From a checkpoint of a small transformer trained on Wikipedia.
Size: MLP 1536 tanh GELU, 22.7M parameters.
Architecture: LayerNorm before each block, learned positions, biases.
Training: a variant of Adam for these matrices, 506M tokens, 15445 steps.
MLP neurons of a small language model. Each row is named by its layer, matrix (down: output weights) and neuron, and shows model dimensions 0-127. Each number is 128 + 24 x the weight over its row's rms, rounded and kept within 0 to 255. Numbers have three digits each.
A block is one neuron, or neurons of one layer that tend to fire together. After each block is what it responds to, as a language model described it from the Wikipedia text at the highest values.

L7.down481:138062082140105167104135134086108131128125141096136131180098140122107120138144121105122131138155148122123169157129101132081114073164133104162113134175136128113121124105130117061099115101127122111164145110131114155126128134123100147131143158111099129114123153092161109095158117167123125130151157124103179150149105141116158113146086129092099128118114118170125129204143153170078159093114
L7.down527:129101135094133141102141129130120116142174089137128125153106120092113150135117124115151138132145131125133191167148115138167115105208128161108141106198151119093133090103136119119096156146134144109100137148151085100186112132113105123155124149145115104147116120107121131148139130132135164130100163142116186142145145025160133115150117140107118144126117049100101156096128141161123113089137
L7.down570:119128134120139145150103139142163125088155129126124156091162112127118166137125121158113096136138136127109149112156151102153118107111153112089109148121118089105170135117139145109137118107171126129163170122123120136109136172114163130121129103103103136123161130126141171134136050158122155167120134131118112134154126083145164110127055120148116175174120124146082126142102144110125111127132
L7.down821:139104123123122111102121145105076084119095112142152155114140137119109147144120127156105173146120114116134176127142118148135126130190162135114115155143127109134134125107107108122150131117128134155137120129163121102233113136141107104166154154168078146146109149092122118116145164167116130148112121171138137150111140030168145102166131132119143123103141073168140142150156129140124130163128
L7.down864:107129131154115112128126157081147091156135133129117135148094129127095145154124143131122119170150112111104177134162145162144080107143153129131143124160140138154150109127121101091113153125131102160177186134156080176066125153124096114128120137089094104110150162102136124152153133156146141149153120121108140090133125120121118126142128140118154144164135109099130130106125160139146156140104
L7.down1191:175088102120101120128102103125093075132175111122106141127125115106140156129146126143077158149103133123138168158154127164113113132160158131101146108159135138154101140137159152098110158131124078114153151103149088130148141115130130105155118122109111124151138111114135093128158128171149148162112141142146154143117159098121108090113107140150161155147093068149099163124111150152135109153137
L7.down1370:145054129100105124088116115137147115124131136135122108130111116149138111150151097120140127134101117139113162147158129163146107110158144134158104096179130134138165140140141099086120150137154097120112173128160101145132098122081123124140099120114099118123157105101166166139148154154168095171119115131130146150093137101114132085129106125110165174161150113086103137124111136161153128147111
L7.down1526:138115112106120105148135108114116115108149120116131148123150088143102109110137112169112104132133134101139137118135156102080125111148135098114139087157104140127140158135089176108123118088123163132122108102171147159133164102138108150167116132146112103135131128144142134148147061167093134106120096105120149132147139052149134075142149111094149175174106118152106118139102157134119113108143
Full stops ending declarative sentences in Wikipedia prose, such as "...scoring 12 goals." or "...on 17 June.", followed by a paragraph break or a new sentence.

L3.down127:131132102126119128142104102134134128112155161103164128105111099097110133129150127101133087128083160120107125125157168146135165079080093123137087118070147109103120136138107135141170120112146136145160130151094137109149171103117120129115093156104149106167133147172127165097136157137154106150114104122129124154142172188142130151135164143115117134092129094152153097126140133080117139139136
L3.down320:099149106104118149128107106115084130131131155136138130143095108148123103141088146136119109111159111154134150150137153153114134160150131141095139143125107141102156115161147112123097119125165118097117122116112118110148109086145140095099102123121074147139149100119134146087144112115151137097122119094101119113110107179120119127118132135154084116135154158090133130149139134093118142135124
L3.down378:166098095113145129140101093138107101104117082100134107175107100137084121109114117128110110159137149130102113133124150149104171113148103144126144148113143065132122154115142151138141134122085126140183162106136100100120107122149108111154081161102134118129146161174150147131142132131135092117104106111118145097155123090138098176111150166112123123111151133138179141122142122090135114137182
L3.down681:134144090142147110138094131156144156086087133158109143166111150133143101192126119145127169133083120165145127162147126134143113151138124126132127119137119161156106092131151091106124201093145108116113141119163157151164125122123100128124153127128099096092107153136126094175116106103140177117123137125073105146095117112131158156097168142146159173118114130144128145101130098136167116118121
L3.down1250:204119119137117139134120095124128130086144157142123134112092144135120149096097085138130131147119148110147162091135114126125114101094121146175118151115127143117152120096146168102179141142120115131126130154102139152141136143141067154135121149095174129122098165119123159130106181118133160148138080124091124117122217163153114123177146154111112119109125088099143133138115098123199134151196
L3.down1268:144174150119130120149125102115120117132158102105092147111112099162139116122145166153095168114140166100123156127166158151127145134111126119130176099130134127152099114111098092092100138117132125135102100123083134098139110102121134144147134135142107098128136154128140131122151105147137118140101138121115116124124165191139129162114154139125138145132122137112095113140110150131131138192122
L3.down1334:119136141131125142107114134125099125129122137132118129106125133143113142128154198106102163114150134127150132114139103147146143120119133151097126110118107123141119124116143126099101115134116116186121105145107119089118140075092102144122137165146148123099127109155112141145143115109124127138099137094166105120143140023163105096129143137138116144115129099132146111164113144159125103117148
L3.down1475:114149102136097114112129133134101146093127138129140139130109118121164137124126184138116167117137138123157152130116119120119126119128131120118135073130115125132143135130149106135120101114117124138106123122113153121143166107140144145120122120111136129153136100127138130106111121130128148086128121114150134103152110196091098125131145131147118109153144128137141119085099129120091122120137
Periods, commas, line breaks and closing parentheses that end a clause or list item in encyclopedic prose and tables, e.g., "vegetation.", "(Benzenehexol).", "Rivellini,".

L8.down473:138076116126115103124122134085143121141170130137132119124103145128110115151136097141122108167136141096085133146170137148123106143181172098125129114181127153148144116156144152078118185102134136141174141115178098149118147123131093130156106157124093097118146128095150127160168100160132137165169136104114134106134113078145142095115120147129123160112108136084107123098127148137120142143129
Periods, or closing quotes after a period, ending sentences in Wikipedia prose, often the last sentence before a new paragraph or section heading.

L3.down293:147156184146127159142147089141118130135127124141113082076127174142126127121118143103160154152102117144134124153143132132141112100129117129126145170096126172141149112119168150115138130120122112148101104106148191149148104160083142088089132094099118117117152139136114118121103098147099120120114112128166142106121098126106133138091133137176106117137160166123151120150128144111142104084139
L3.down360:149073142108145184073145101104151155106153095166129145119124094116132071117149118107151132118105128108103133129121139159153152146121156108154108111122108116128134125161126181140147094119110117159148082122130146167108104099078151180110128136151110144109166122113126118123083113095091139143163116096127145116120104156115154068142173092121176163123086131117132092147113149145155129124148
L3.down451:131131119135091101108112170107084124114140170110120097111122159131158128132094148089094123102130091153154125138164120092106137165115102118147162125103119151135118144127101148138174140159129123156084118094113141131125140119120101122151136133133147095103102119153121110141120158146121146159124107159146105139143091104103158142092114097097175091154146091154103161149116129116131099054138
L3.down682:110102121155091116146062139129113131140173159147155156132170132140110133112126133153140098144092165147131091126073136087111123139121117122088143148100108088150136096137103138119143095093162148119136131131157130092096142153103147135147131110164099130123134125126102128146150148107148078138150134123107156096143120098112153137133150163138142131153120142138127112150096122191177152133142
L3.down731:107163146133130124151137127112105092106073144138130157138104146116108145118108133135177112123125113156134128102144159128078147161125124151156099154111125112126072155106114138157101151101125084145121132118102169141134148120126101127109152151144142117105091092146149148154105151124088129082125114140084134107176154139116129104110134182096128156088178100150120115089100151086144172096101
L3.down865:090156152141107137105115129150102175096128194109155115107101086116116144146100123162105133154114117122156112105153094078124115154119121098134106148087160143165117179132162131147146137178120118148126159094098119118128134146135090087167122157137164145133135136110127139115134145170157112117115109125107131098131111065143122135123106145142108109137154156133166119142134113112105127171079
L3.down1057:122110167130142113116123147118156133139115132147157162158111132095094125147130124107096131201120099127159064090152107171098135092157099141181187153124119160150115109165112168146099136117150110109143107104140113126106124155110110138125128122127133086135097098122123103085106116158147129134078161139117108119128144091115149145144122145150117139097179104162106139078137147135122146083119
L3.down1213:103121143125090128092136156143109112157053152115134109099140138117112104122141136133107107142107109125110138101158148144151149151172101102117120130075085142117097125127105099111131144107136155137117136093103116142134093115139162146127172107107116086123114149134098148142171143174119146130146132113169129122111140085095123108114115153128143131120162105150112066110127114097113121139090
Short lowercase opening pieces of words split into several tokens, often after a, the or a possessive, e.g. wa(ived), ro(mantic), t(ag), and the t in v;t;e navbox links.

L7.down98:107155123125148112107154151138096128134105113156070127118090129113088149122121127112155095137139126160111127135120105168105142150139118156117133134098117150119145138122131188125111118116142107141087147121116119140120140098147106109069145081149162138135153126108163135133108145098136164104130148117110105128104094096121168148117131100140147175156129183129106115178143116136174120115120
L7.down733:113100152133158116136102120115142127145125131142165109088108131131132162163150128121117140120101124109137087128146161140108113122125131162159129073132112087123117130140126116163123100126078106128113162106152084133130108109149139144162178115144123104153140173100140176129129099162134128126114122188126150161144131059155170133122107121111130150136139121158138138135162114080150093108074
L7.down817:121121127097139142106139095168118104099149120124094112138104108084120120130080118113114078136120154086115140117152124116127132109151141133091150094168123105134137099142135153157126134130106100137102153105118093144115106105137125118150122091103059089159189160135109152134121075105102133112114120164138159125141122136113087108122100113117116132095150119140087177151155148106160109139078
L7.down914:104118108107164123090139141108106138139135157124150119136111120128127088131094144118115093142121104118154115091121103134077169151152148167133154140149127091147108161132104127164132127188093138115151136062095138080130096120147145120152146155098089120149151152121134145114185131162110151102087119122127145121144103143153153092164116095124124110128136090153136114105171134134134112150137
L7.down1040:136143112063152133155118101142113133105160134114111129115150081136149119112061093116121138144113137095162093125135175161117121146137148100142105087103160158129071152125126150129145158152080097129090114095156123152119094129180122166170144172148071110163155171176112119117143116132122062112138105160131150111108112085128102108134080168117091122085124138138108156165127140103131128132112
L7.down1204:123139082151129139146088135165078132106131143110136129167120101155152140159144117130109144138118096169111089123142139099149132145158116123130146129126113124146099177168141124142149107128146118102111121117130134126113127149187073129153141092140092159194108147142157106167110128117151120138067103130095109086147122099139112130093148085090121109110156130113170093097123181131130110159123
L7.down1310:107152159115118137111070157084137128168139117103097111133119135135109104092123099118161115129114114138123078150130107142131120136148122095111122095138093184116103130095131119096162098185092154131108159127168117096148109174124148180136177159135126144136111174120111131123133093112146110147100114123136102112107134093136130123115113127115157131099142144130139181154147111126134135133117
L7.down1344:120052107161125117113135119132125118104088148126136125160181152153131122190157176101155148136127164101089109103124106102152097091140126125144139143150121192140120096133113135196111143139139142113142122136125126149137159139116155104145129107137130106158097152156090095125129098146115118133129110133133133108067135147097112100135155121156163156105148140085138103117106111158098099096096
Plural suffixes or plural nouns ending a noun phrase, often after quantifiers like other, many, two: scholar-s, script-ures, sons, people.

L8.down1328:170151154158162142134115168056105115143172157097154164110170095090137114094132118104170142105150140126113137127077109117103134099130067125124136188134110140156129110085113151097110141092138158155155117138144174142156126164130129167110101097113142124134112111163137160102088108128141118165145131133148100126105155099072118128147179133156130166116124131117123089135167108140098097163119
The first closing = (or the last word) right after a wiki section heading's title, as in ===Breeding=, == Route =, ==Political career.

L7.down26:113132160092111182143117144126115142151126103132108140113126128110155177126144159123129104120133158109125144064113129091129117107120109161143121114107131093141087110152126101131155148116134142124123118151102118152175157109122143125179124178099133122126126094114110125156167140118120078103130091145095143104132121089132134108117119090140118097158133160156146122119136123136104091147110
L7.down76:122074113148143115157097120157160079117107162141131144135163145128122129130100118146146124100118133114088147165133146159123180107129137115088154107118111120138131113103112164090138162074173091127156155172117119135144141146143132104154148123127125113165110119101134121160191131130153127100116098102099158183091120139091111121124136076106126106112168131130101114157127151118135107115154
L7.down315:096189143148143119136141140137179103127132171119137136136147146160110113137148163134148155132121157133122152149188132128139099100114125164150133116113090172137127141170081127119143123137141083132096131113125109108111144153152112111190168121107117150134086135115133149143141137129121136116142120170117140105143144153158138124120131079097121134088138142127131156159146164163110122138116
L7.down1222:121067143131149131104072170167106126081148143094101118100122126140096143114073141093141123081114095118123115141135121146081130141144169133107091114119137104140149121137148102152107118175148099123107127125129115146155133121117148140131152143118097103118127170113129118149147115104157095159165145114111147154122110081139115135138130133148115175121109136158137170177139123113133126116122
L7.down1317:119126157140128146122093106128157141102120115119127110104168115159142164080092082122084146151107131107109136133178115119139129136092112107118112136159109127132110141136163193126096112141151144137086098164140090094150145112135113139140101159134119142141113160152109113149103155080095132089159156118134148132132137079107160132122138123112149126106141101156125113090137156114104158131107
L7.down1453:130116157151110134103104126126154112120121102148144120131147132129112128122112118148178120133153086137114123128136111109133116144123109117084128102154093118109131135116141147144127118106114128133130099149169086142114101170174121094129145114064129189167189133122093152107096129128133166152100152116128134168111174105119119196114124123114111114140109140104127143153129121136121111080165
L7.down1501:092124085137157121126060147119126166121117180153132158112094158107167081164116107071119110150120149083121151122092140143134159122135146122116156139143128129124117146111091129164160096142158116096137161123096148153187172102081111119116100127114121126108137088117104108137102142133123098122075133139127132120121118138109115142124133106103120110156158082172136100116119139136210113100119
L7.down1509:150159125122118092130115141158182100130125108175098142119161091133182145144167132152115158121091127111135163147135117098164133136075119139147176122102103122099105153134150146139154092150083120136138128137083135130145115089115164129141095153142140152084133121169139140105108103121148196123148146129097107155118106122136145108099144126119146148162137124142146124112134121092145117126084
Short first pieces of split words, especially di/Di as in diabetes, dirty, Diana, plus ra(ting), Bi(ble), te(mpo); occasionally table pipes.

L8.down161:089109129124139162126128144138117159151145144138117117101127104109101115118092104137072097103105137108116077127129121130132132117146164119100144143151104140124154089144114126153145148138157140130141165165162134147140118138197126135143113129141146131130108143112147119114138123159114132116124098191144124140126133053115128135105078125114129127151109151135144141124130136136201115129126
Plural noun endings (often "s") on nouns that head a subject or quantified group, such as farms, residents, temples, plus verbs and "to" after such subjects.

L3.down90:121134112120108145124117163102143131087115153127138131137122105152074135138108159093093088115131126142129127118137127160144131135114131103147174149140134164126122112135119082136124129113144127102142137088134137146136151102141080107120149129189095067171121133105149155142136098156133074155093132146102143130168140145117157106146122141094138143131146149158130142140119106146095133153114
L3.down693:181158127181135125101152109137109167161109161118105153119130150130155176132138137116122141106147112145117121145129140122136172121114104143178125113107096102115107133106073114087138100097159147140125101108126140121128105153123143126152126117141134116101132112145096100131139118109098134146164141091105153118094131127135151150078113155120134171103126142103104121151121077139161134152138
L3.down1119:100111130107134079120114139119118089133141108120131169125150131113099115119116134106117142121143129099175111123116139108145160115146150166153139154121116137109075127134083151147140122143081124138180116125128116127139107111101105121093161137132160139108137119130166128096143125145142148164122152112121090140180100136116127105091123093103091136135100143117132130139123179106172130149141
L3.down1154:149146133110138189115115104142096063091093138111168134146129133134101113160179127157117135158176140090140144143092143177147080117129108147169119148148133164112153101124162160107117153126110109106171154134100105134164054097123162072094127135174088098157136125123139107124122152135161147144149150135072153101146120088098132099151086128073098156196133139109115145120142137117102163135111
L3.down1171:096086118090129134094117144150133091093162133080144146063082104131115066177107135150131112166156142150142108107111120132153124104160127112151098142132100165109155134144092109162139090131078089155120108092129128135114133116120109110109160128139116134159124101098190132108169111157129153129136107114122096152158130145110155122170154098074151148142102116133149134148134122112146127172113
L3.down1237:151134125111167127083123120172117122129077114142087092158149148143104117169170124130070162134093164135132143140138125130147127142076106139133147112113074168159150163151141102139157150095112128117117151129120121130156090109153117115147136148107132099104158119136125141095137098156113098108125127130125078156167114107121131134129123106138099151113114151120131134099128127114112130126111
L3.down1418:112102123145121117100107120112161154154100119118121133127094170103087204121096152173095151168175084164086168110151151106167138151145073135131152163121098152105141098086094093159137091163117130121108164115127168119146126095164098114123189093131138149130134111112113133174099099154123127102102148133123114094156205102141141120168128135129108134155114078106149150085132127122157099136122
L3.down1455:150114129147089153119136144151091165110106155124147169101135082089112178139075140119090110166150139129096126102125134080138152117119198129116126177162146123135154100120104121170148080104099129124134176118119166099131110134125101121088118081128138097110129153083145108141151131122118155149121144106083098109123145110133131146156107089153130140157124151128131121134113136127139154109149
The final token completing a noun phrase's head noun, often a plural suffix, as in journalists, family size, estates.

L7.down220:138105182100156161111128104122132122092140140110105106111128137097151140143068143113119130170149153173114123121124125163140191102121139139154101150137081133107144130131123092121156126118110118136129127117127131146102119144132104140118076142136119089128155177166153136179126093113162157208174153101114152166155087074139078109121101126083134129123105121139138084126162108142138114079107
L7.down410:060149124087133147073153142132131138122168120121144118163115150135105139133100133144173064144135133123115107157101102137104100121165140160091096153098127170129136148135169115124091124140124158131098105142136108144138158150176106122127154110138126123116133144117133160141129130114142180096146108124181141111156117090165156125141091163161111155138134131082133144176129103095126102117104
L7.down548:119093134148102200150108167095124120128107139142127155105162098127151151134121103130115119154133125103145148124142134147154123107122149130169175086153128167091140078117155123121128169127127137120115118159137129129137080113164164106141092121155171122145120108137124129137143111133156147129132169145142148134128136009126140151073119147102129148130138137124115102126116146109149133107156
L7.down1041:108120122153088124125117116121135144157110106133083150117155142140133160125105112166154100134100136089124102128121079117118127113123118099144125114146121143129147135109171126133151138141126155157090124135103153167140128121145154149132165136148144121126122115127089162112113102127155179096116153183152200109141086052127145153137143129116148126118107165155141165100162097143106090140106
L7.down1292:115114122090118084159142148121108135129153185170131121131135152143117129120138101134162079167113168117147176097093134143138131119129067087115155135131131114099135170168120169182115133153190181133099130127103142091105113100165086125122106168096117137079134111161123122143114153122141161133149139145165094087157108110140151102085156187123126118177097129111145116111147142148089099120093
L7.down1321:139135121157145156136088121106144126148122112112131172130157122128130118155125154125121150117142162139092132100107123124117162113127101132057192192148151117098130104125134147154148151136123141136116098137164087100179139116120113130125097136137159116113100117116093136139136142114116137150118154149138113152096137039118115115114105108160164138128130108129109164120140139126097096149153
L7.down1325:133141115104147093162132120100122110122158112143132078138110095134082145092129125098179125145144173127157108158115137121109144120134133110131143199120101133141179122129103118140115121113122136148181119130088133174121149115121137099135132155146152136121105172151129128112113094099144157152155158108123119175155115053142104153147172112114146127141127142149158152065137090183134120110118
L7.down1385:122174124125147138157138159078137101139149152135131137070158126146088143108155148139153143115144153087158150134092136150128149090101157080122146155120122131147138129116156106144151172153120178123119132159145156156146130159111151142113181104132139172151095134113120102122122100104129134134141157122135098134162120059122112135128138092100169159122104123103141175085129100173125099158108
Fires on the first "=" closing a wiki section heading (== Personnel ==), and on "is/are/was" or adverbs right after a sentence subject.

L7.down173:130127096116161150105135108120110128137141129157147134111096123111153139082080139130136138123139109118143148132104136094158151127117146118139140118161114149084175131136113122148137094096136158141133119139172113136141141153088121141131128157138102124147090131148113119167123130101121154123099104116105094120145077125089104162135131101100110133105140169110149132127136116106089154168138
L7.down308:124155138147076154128100141105138135124061158108071143158144143150148128142117145142139159120134118111132167159168131132117143138075137095130091131121141138131126158114115113123121105075163159154087136186144117102132149138178121114158079137102126104122114130109127125139134139129128105119142136142151183148053164119141129158104127163149126168128107097158104098106097133103097113126116
L7.down378:083085116143101139143140128138118150159112108179093143130158167156121148113097148159150101162108106080108163099149126140117164130123114073121163174119072127112072132134142147140123105088097104140092099154111110148106088105130145127156117153115133129108154126165137141124111094127139161110146115130148152111138128084155169105133119164156127123107096096112141142131105136157159145167151
L7.down568:159142134121168130088138121133139156123113096162112117096170122090139142127119136136110165152136100062135130132159117169122122156121128104138127092128102081111144098116128116118147114102144108121108153161117154121127116144086094097084107152154142166161110189121145151116103179084124173111144124144109130132100115156166152130125118145069112177140131130132140146116133179102132105139132
L7.down569:120149153108190146119118105195132128144129079142132146107108140155105117113107105126127124140140134104138141172147138118111133085124115151159157186135119074152122147137114111134104157128112117115133130148130111155100081124147095110176167114137096087086130142116088158133106129137133151135133068149152106175148120115157125164149107172128118135138154116193131094079146163079133101148111
L7.down790:102099122180144147141108122120125148125133151149149162133108154168160128105113161151112124127140091109147149156093130150123106076151120140120114109146144085143125148166108123094149121096161115114130116139164160123114133130124144132133160103177090065098122118109110137131143141109146123108117112108151143113134129074122133149145076162132156149126153118087087133094182136120103124132126
L7.down906:144107133164145116090127140148115102144139126142126162087157115141140166112146128107113146137158141107137157118147123121144126111129092138093117130164151108106128091094088173151136179129127141081113150138118129126113097142155123100146133155091131141126138182138129108144135117144139128098126167138134101121097177108116159118111112111132148149077147133111114130080129144126127088122088
L7.down1339:136152120142119122181170110142142124092106114094141111169164137114160117122114097128121110086154142134111121128138118143119119117122164124132140139160071175110132144149114107145119141131136121125140080129150162156156117134102127133138116123136149126112131147070110137105163121114119102128184156114085133120145104116144148150114116117120121149102124135143166130105180162145103123111167
Words that introduce a coming specific date, chiefly on before 24 January or May 19, plus born, opening (, month names; also at/in before places.

L8.down243:112147127115163153116074085154118119152164126123130142140106129143118095118149098141091111145121135104089122140137136167126123154128159162155148116174136126142083117150114107138104134097113116134158143115171109148107097119126103112174121128113115109190105142085124169104161129151140105131119105148150149138112150179123113147142131143113090141127138096156119144098178175072159136142164
Final token of a past participle or predicate adjective after is/was/be/are, often passive: used, activated, reversed, applicable, illegal.

L8.down470:089139120121133144163098166111152158074135145136135165141134103154120135115146063161152139150176110107156144124130106126153099119133131108163119164144175133140193084103140125144106177094142110142152129119140127156116149133135114100100137127157111100112114124093157179097107111132085144128119137105120115113140102144137173146108103131101109151187105116086117111146076168119151114122145
The first piece of a word split into subwords, often a lone letter like F, N or f after "(" or punctuation, e.g. "(F|ounder", "f|iling", "N|/a".

L3.down281:120130118126139120150127128138136111117075132145142105142162107125167147138167113109136112131115136088124110114122178122087146119128151183151112052116149100127150076134123166138127141109104121180119115135122117180174105136123144152065118102148143110174163137120128114122135145091114128130150090157133136159116115131137138132164111119104175161086156179136087087148157128121110130133144
L3.down715:151109132167142116155150090162150106122164112154112138149143120133094160138120138112117147142126160116124166094128112154113137106119103131084123119151104151120126145142134103133094154164180101148179155142131123120085136131128145075108142114139091131136169122120144133134111166114124122120103168143136097137148152137146148085174127154146128140175141105103116086139133151154161137126140
L3.down1032:129194122155133081113132137123134110154153106107149136080153169128131098171120123081127120090059095160153062123115128138128137120105109138142100148096118114104079070120156169122116167172116092129123171191168149110128132126125155140080085112135141102118149095144117126155122189132122066136112119127143173127133079108138142135044094164142129140172045135104151142081109126108155128068104
L3.down1152:161139112115122108149144118135112126169092158135147149081132125115131124155134098144096140142144138139117114157129158159139106108146086139121133114112135155149146132123147128161108085102126142135149136168116105135148144156150133108138114107090151115140109158121134112112156101175088133106108116113123122158149098139104129142130132097130115167117188145136091091101129106113143117092120
L3.down1357:102113097081172097119104097114123121113145142130148107140083151102164144147063119199148149108138109055163118126110127142097093175123132107169165113119104157162122143118147133133127128086104115152145145132157133161123105160153106111167126168095118100168131089164103115126134123092137095151142132161149137155157121116138135137144125142140122147080138127107130078116111074129158104125153
L3.down1371:103089108111139099154151074122156120160119163108092137113132119113146161127122139116129132060118127116116135148097165144161105092139077139140132093131135146168145123107144139101170140107099121096125054129141134175124128134073089108106083097123114087095130129136122148088124162150110127128125138132127100152119139190118162122133139135081157139122135102118096093132120141108113080142108
L3.down1390:137174126160123134132134153141158110134120112137120119113133155113110125124062104146163144143136152123154143153120163119112096115127122117099145154109164115165155103125132182101164102121126137106109093143105133153154157173087081095072094144118115143129148128142092113125108143106121131087137106153141132097128158108131149135140143134101092128128135113131111135110128105117165129116122
L3.down1531:126115128097193147173133148125142108122135184109127169133108126135172158100088141144119105148156112091164150131126142126145113160105121166123121122168110076136130098165098184101115123142118118114146156112085114148122097166087138140111146155182116109135146119118064127152152122143138103148166144150122074164113122137150126110157112084106130109122143158138147137144132137099169125135135
First word of a predicate right after was, is or a comma: past participles (built, hired, opened), level words (lower, higher, high), and prepositions (at, under).